Weights of a small GPT-style language model, trained from scratch on English Wikipedia: attention and MLP in parallel.
MLP neurons of a small language model. Each row is named by its layer, matrix (down: output weights) and neuron, and shows model dimensions 400-591. Each number is 500 + 50 x the weight over its row's rms, rounded and kept within 0 to 999. Numbers have three digits each.
After each neuron's rows, "raises" lists the tokens whose logits its output raises most directly, leaving later layers aside.

L5.down1413:528479534406538547551528507535509503429494524450533554417560468469590490486530554485486478528548577461503427385464467561460502596482499474546547599503583443438426433540552495477579452529469485449566482449457526560489458570545534494498473385472541467414479533494454467463521489545578578587529503549476515526463451495579606503525503478433471380552493529410506450474583513538464506535414517536577605546491492566470475431482526589554488528506537486504426501571509521533430489619518476500470525435433474504491492453469509510501464532532482437490501513579496471519457524495512536520
raises: " a", " an", " another", " the", " different"

L5.down1476:522513526514510480579458519646566668473443496451393501498483483455507550495476542532533561535576543355430503474562383496507496420482472530463422403471541479410446522485528476509403429480493488514541463604546433456510570449395595516541447515514490493518499541413363545500497472480457518578521602415582557501532566474463499469432521562594468485415513440458508433511546481575539434563514496455544527496398436458513529502550446419442481519540502500415558504438493534508555555506379487504449595556443590414456466593478477559484499472544468537519578557459471534421537558535517595511
raises: " it", " they", " there", " that", " this"

L5.down1867:437597538477419487499464438551471503539526513543510547525569452530477478547500499474559538470567484456462541422441463566527569515478469536496537394459423437513453524420465672482514589547493489405455480439504479448533441431533451446537482492526487441502529451453474602528564380525474476521608511412516503552563540424493484497487566461526458487372459553429388496616532440467430441607499463509506453486439469608493567549590589535493506537541478527468545531474529454522556439564572572462497462518545490592513529435507534550476598511526482582603489548491487491536443487535472504485
raises: "ure", "uring", "ures", "ages", "ake"

L5.down1829:427510513439438536561481565615595531407420498474424542499514535484623520447409554602549492505435531399484489401457518447533480563513477510533593530368493457507536550519454527580498462587407436495542512526526453516481523532498516490581453572451475518495567500517470491546374563474523498453531537485511574483521512391490419461498499454515459481421494494445485498484569497479507492518457533524583556495493516467479494400467585477387468516465465488519504526489416543427443468531490462530533486543601491538485476463427480481438493607533543495515419495565460477437534557454488499443
raises: " was", " is", " could", " requires", " would"

L5.down621:446534472455415504464464466503427523547473602501473501518411524512474618570474547514531532501516533520472574486533542447583516456493499499435455479390491501509498600543434513501576501565361445484485443434622525522475551429580420519475512568475560488621421562482507526541520495551542493561474503559487469517473572508455427513399588467457446447380487510515544485524548559489521486508473464499590517474469537466475519435514509568542405463465482485518502519510490470558386476504487482493460509560523521530492497470496669453479559480492422474498551562532481497532449512480501514471
raises: "ations", "ise", "ating", "ates", "ated"

L5.down717:536421452496504350478632564529464480614479464499513466507444470603555547517561512457483491451554471565441484373397443509537466558434506480413514511514466521549477489491502462503476552452496543402541493592504527481426452403543482551428550496451452411562495544430555574497494487564451452521483453497544527464643498490592528610508533412567563604490508481571484444426511497447489463517495478462498468522478525437503513467496416487537542627500546520507516466437448511455564474501511484495492533558501409538441526458532544516543523419534541501536516543458507438506525557519532544523
raises: " World", "World", " leaving", " shut", " completion"

L5.down1415:417516498533613493538490449568457455482537533483518535502578517474558512436525557511459506515473500473479423445443588473550458624470527541493553530486511495500584443418485517556520316490416553471518548471546473527453432506453482585549587505504473499506526522446514529449469500466578462480509515492570454466456484391527419444518519554509483481474506506450515552464512470568599504603553457474534476469528454480495522458590461590415513595548500532447514520469445488481516484478535447491501481535513509432492582487537525555490536534570449470518405516462494535568512547507527546516
raises: " it", " their", " them", " this", " him"

L5.down330:564427477522480473447502460423545542562475508365535400494476377543547461519436499456488488577457490592561397514528583455545496398496575477566555496480510566523507510612462418522431474456525509519503517454387438500434405486518598511553453547474578529498507520530522515505446487431535476446485603480485548454466486505559594478578546511523511527511535509524556552441525489509478480449501482554495559524500538451503472395480471450486523521538547541470518556411423505531478468549410454500473478496529488469483586448474530489493449511436586460458431455567589459535547502528476554486
raises: " were", " are", " include", " have", " exist"

L5.down1266:467487493515532489506507424541471434498528425378493536382390538482441455503538555465559538448532614477505429513476571482502490496478490551590451470520553438548484498432526503531507506407467477521509467464543550486455555513522557517526541400612475492484385555424482502585524565400553426573486530476552529491520471492577458407463536522426367533477378520401491593465546518574510507475392528477498524508413457489395590441454533506565423495564485455391576545464398557507462474533485469490567482419464569538449500533477533453541503475420477478483487474556500548519490558499489535561
raises: " them", " his", " the", " him", " her"

L5.down1066:558514531502534536516477460579470480483480473461547466457453484530554450631551584487528599498520513538470554498554449453515576496599560423525464538572571571429510573556555513478558570457481548415476563587524484537530640392538553558486495505497388563454479529538514503474417490502541516520461532495500507444533485584460544488541525444561499522489454430468506512511461546461517500531487473445496552567485527476587636543477457611417450505437503445512586512502463473461455476594463518534567492403476542544541415491471447487602497472618394518470490556602558503485493445427504473512
raises: " September", " November", " April", " June", " February"

L5.down1862:408424386543478479517552465565400572561357506530529476589523481499487472513499574465533442564521486513401481446416522534548479468567406453507397449461486530414624473553531433550493603572493498336540480608544466537430533487515503436466576452503479517511433532505580618515502520611533444446428486463462484571523433537452519468502477444465402515489507460592530553489565459449495453587495412453493533485473527530462571514579577598495555507555501481475574523487525516515457443615467547510503484467511454526479472451515509446540604435421465611451528540498479499476520389572519470563
raises: " September", " January", " December", "})", " October"

L5.down855:480526572372555489463475473517507498482447540493479500561534506450518486414474492456527610557550536480453436462488557565541434466547495545503502480525478402548478500371544521569465514506440518560388438467521536427525652479550503475439591482433541426542517444490437550508570594423492558483468512523625569533432501507511509465516497593510493508523592452470554484507512572608518459515543534452593530520436429405566500373532373616597471477591522500449474563499364515455530601478480456546439482505531496479420489489493524436509436582514476480514479479491486521489519490489530580473
raises: " these", " months", " examples", " their", " them"

L5.down1448:415488494427489517471432396514405604570530505548455429464544543472582507424592521587531477510524496506529543502444523531460476479443544496548493541518497470561487566487448639523436572512592471422531520433400474462445532506575503516547545550433437470556518544455470473474465485514511458459575402508486454457469524501536458448472421517490482510407556532513527462484525417520488465544579545541627433548531553457507575518455503532522417439432489456586651489414557434558462403461478383492473556485501518383545467487527519471435511422544575542547434529526503470487432474476539508459
raises: "er", "e", "han", "ha", "ep"

L5.down1541:513542486549477520485588520622430577450430497521538429444540536487495414486481491483510523498477635444471433433513519485526462487482436452553500512474451548527483522466551476573545480526536622467527597495532478504487606500503472468396519434440508598505484566463508529624503490470444507485441592513514556441485566544508574502521421455564569484517448368541500484464449447486448464583409532422434545445471577489507541479450389570494489449476495468577389468463442596530499449497500519472534497386427536503444446525505524458559538484455494619371474511487528481458514472451636501479
raises: " ", " No", " February", " December", " January"

L5.down165:577490476458437568463531467504532564488494593509587522525488452544502512465442521562530497594544459576542546501471558534542525424517555435489572587429519439598482520507499443452495484447494488464666485436449463493507471461517505566432412563534466498465481473499467494465482521497494558501472554561482477510499604515559497462509465428493566384461479459497511477484534422404470492427495531510489503476462523483503467415373453469583443546549464453518505574434569608581459490578513472488459523575530448464491534490490589527499467509470582594463458544540507522511510539562547486443
raises: " have", " are", " believe", " were", " know"

L5.down1083:529458420543462542428556501480401509546400537450436477547532444460442480455567440570420547482557550567507512443484415549549498514496428491463523507513501492543488555446624502487498521470403544437418480515482467544474525546533568463533575530486516490457528569467418567512484508507466512515510520587533547502415521478430517481433543404448525479455492561492579537503428458565472414559533387404388423500570509436401564499507541558524445523498517460464524496513514494583478480427559409532532470556547588475516455486530573447520553539616487522541444481558474491505432388442479441612
raises: "er", "es", "ers", "en", " July"

L5.down574:489501537499459631462554553511498530550470483496502438441440529455482507507455573455495470507555440395498534531505510493524587448479488410509400491409492538503581506578525513420431434497407513530546461439455456589531452534516485485518413513565415518492430583484389464427584536557485537498508441522546474492525512467475489492530493489507437457466471437445514445549585512508428440503499443525510474523489483446570468511589615410527587570484440471509459555573538411498469500557524498455485515541539607456545497504523589452455453515581452549479499586478468459498475473504479494433
raises: " being", " having", " lacking", " coming", " follows"

L5.down1193:418491423531503504445454571565542486484414567533382412425435475550530585478425557523482476546490505518589519483567441465507524475536579532486390460450435538545518621465520514513550591520443525461447499594517531496561532455492506490511480530586492528502523498471474522522429568520502616478515483456483546523492642559549486532554434493510449524467517503493568506636461418603479493578523556396393489528505559476522549505534577509489444479478514459493418545423478477590510425467414529496545598544493504499517466449455410545469544532471479400509502490492494508559560516385529425518
raises: "er", "ers", "'", "b", "s"

L5.down27:456499467468472519557486486464511512552447564590557564493456451434553491538523497441505565514569476504490618514507469433560513532436501479477519532504471531473464531533496434433489478539523470472529500540506501442457500508466491487442534462560584509567479541435449532563480466481495514554470457455514623547537560459445551510525559546550482487530471525501511493542498468520615548467481519468509506501478457384432510494473505537542477436580518451512446534465506670606522433382533494517494519454533508500529465501575473507520453429397418536428518497491617457478515514411456508538
raises: "A", "F", "B", "J", "L"

L5.down978:531529531531610486403485561557470476457572470517532538476542507527510523479519439429476440528486498543481502410570592510384590596491476489455545480485507429469514483410592478542501400534440527593590495470519497539566516580437473469555514499445519515546519426483405504554507463460544525586592563469557531554464414342518416472465525421529478492478495585482467448536462521521502532451465502441604398488509427480477584374486512583482501568578444512480470536527472470501490499539516446500476484430525439518408488540494512528537542557521461491470535500456514506543433523501462458514
raises: " them", " him", "ped", "ered", "ore"

L5.down206:449511515493506559492426571524578475464500552485557376470436494504564522481452540579479411558396484461525493479533487511529527567474446514544460481463523556537601546590520597567528513516414481512434476544499463535504540527521487605458445474454511525521567547459441575608515502406514566553525503498473509585481468443494404384564435467567435603423487450445519498671513440515513466488464560495566549524420511426500579376441596463466469519536537498469453583553544504525458504552532430506460488472486505444420466400483454460451518515527585450523466507551452502538546562456569444442
raises: " is", " has", " does", " are", " requires"

L5.down735:518450495503498488447539540499492426523541480451581407528479421432520441447499501393461556505514539404573465480449578484579492489518463556543449490442468520414509449494483526392508517474503483473390508544481461558554535461530500505503439504429459486568377565456544567497555447423545493548633488392427547412467601540431567516543507520431437460473506438541473531422414588443528542476473462472426453497524585538542537403524453487553544520497520471484621510536421583494404538518423480607400474481408520465507378495408468521480506459505480590490538511505516506505463529474616513475
raises: " January", " November", " December", " March", " February"

L5.down491:559415548490538543552478485416519511553569484536495433502508514571449570446450619466447540519459456468549483484482478435419532491550533355495573456514345429548606560522490448547458639508552430499403513469516454466506471512538545430511488457508447585542434504483592526444533456495542547424511547425490542491534499485459577496429507473545545527527571441454412489413574547616520391533546369577483537474494481592608393535545526336447556501412502493452475623485437513522544473505472483491456470555472490484395573485515491540522532529468533432513469485436397532534595488527495484422
raises: " toward", " following", " towards", " during", " on"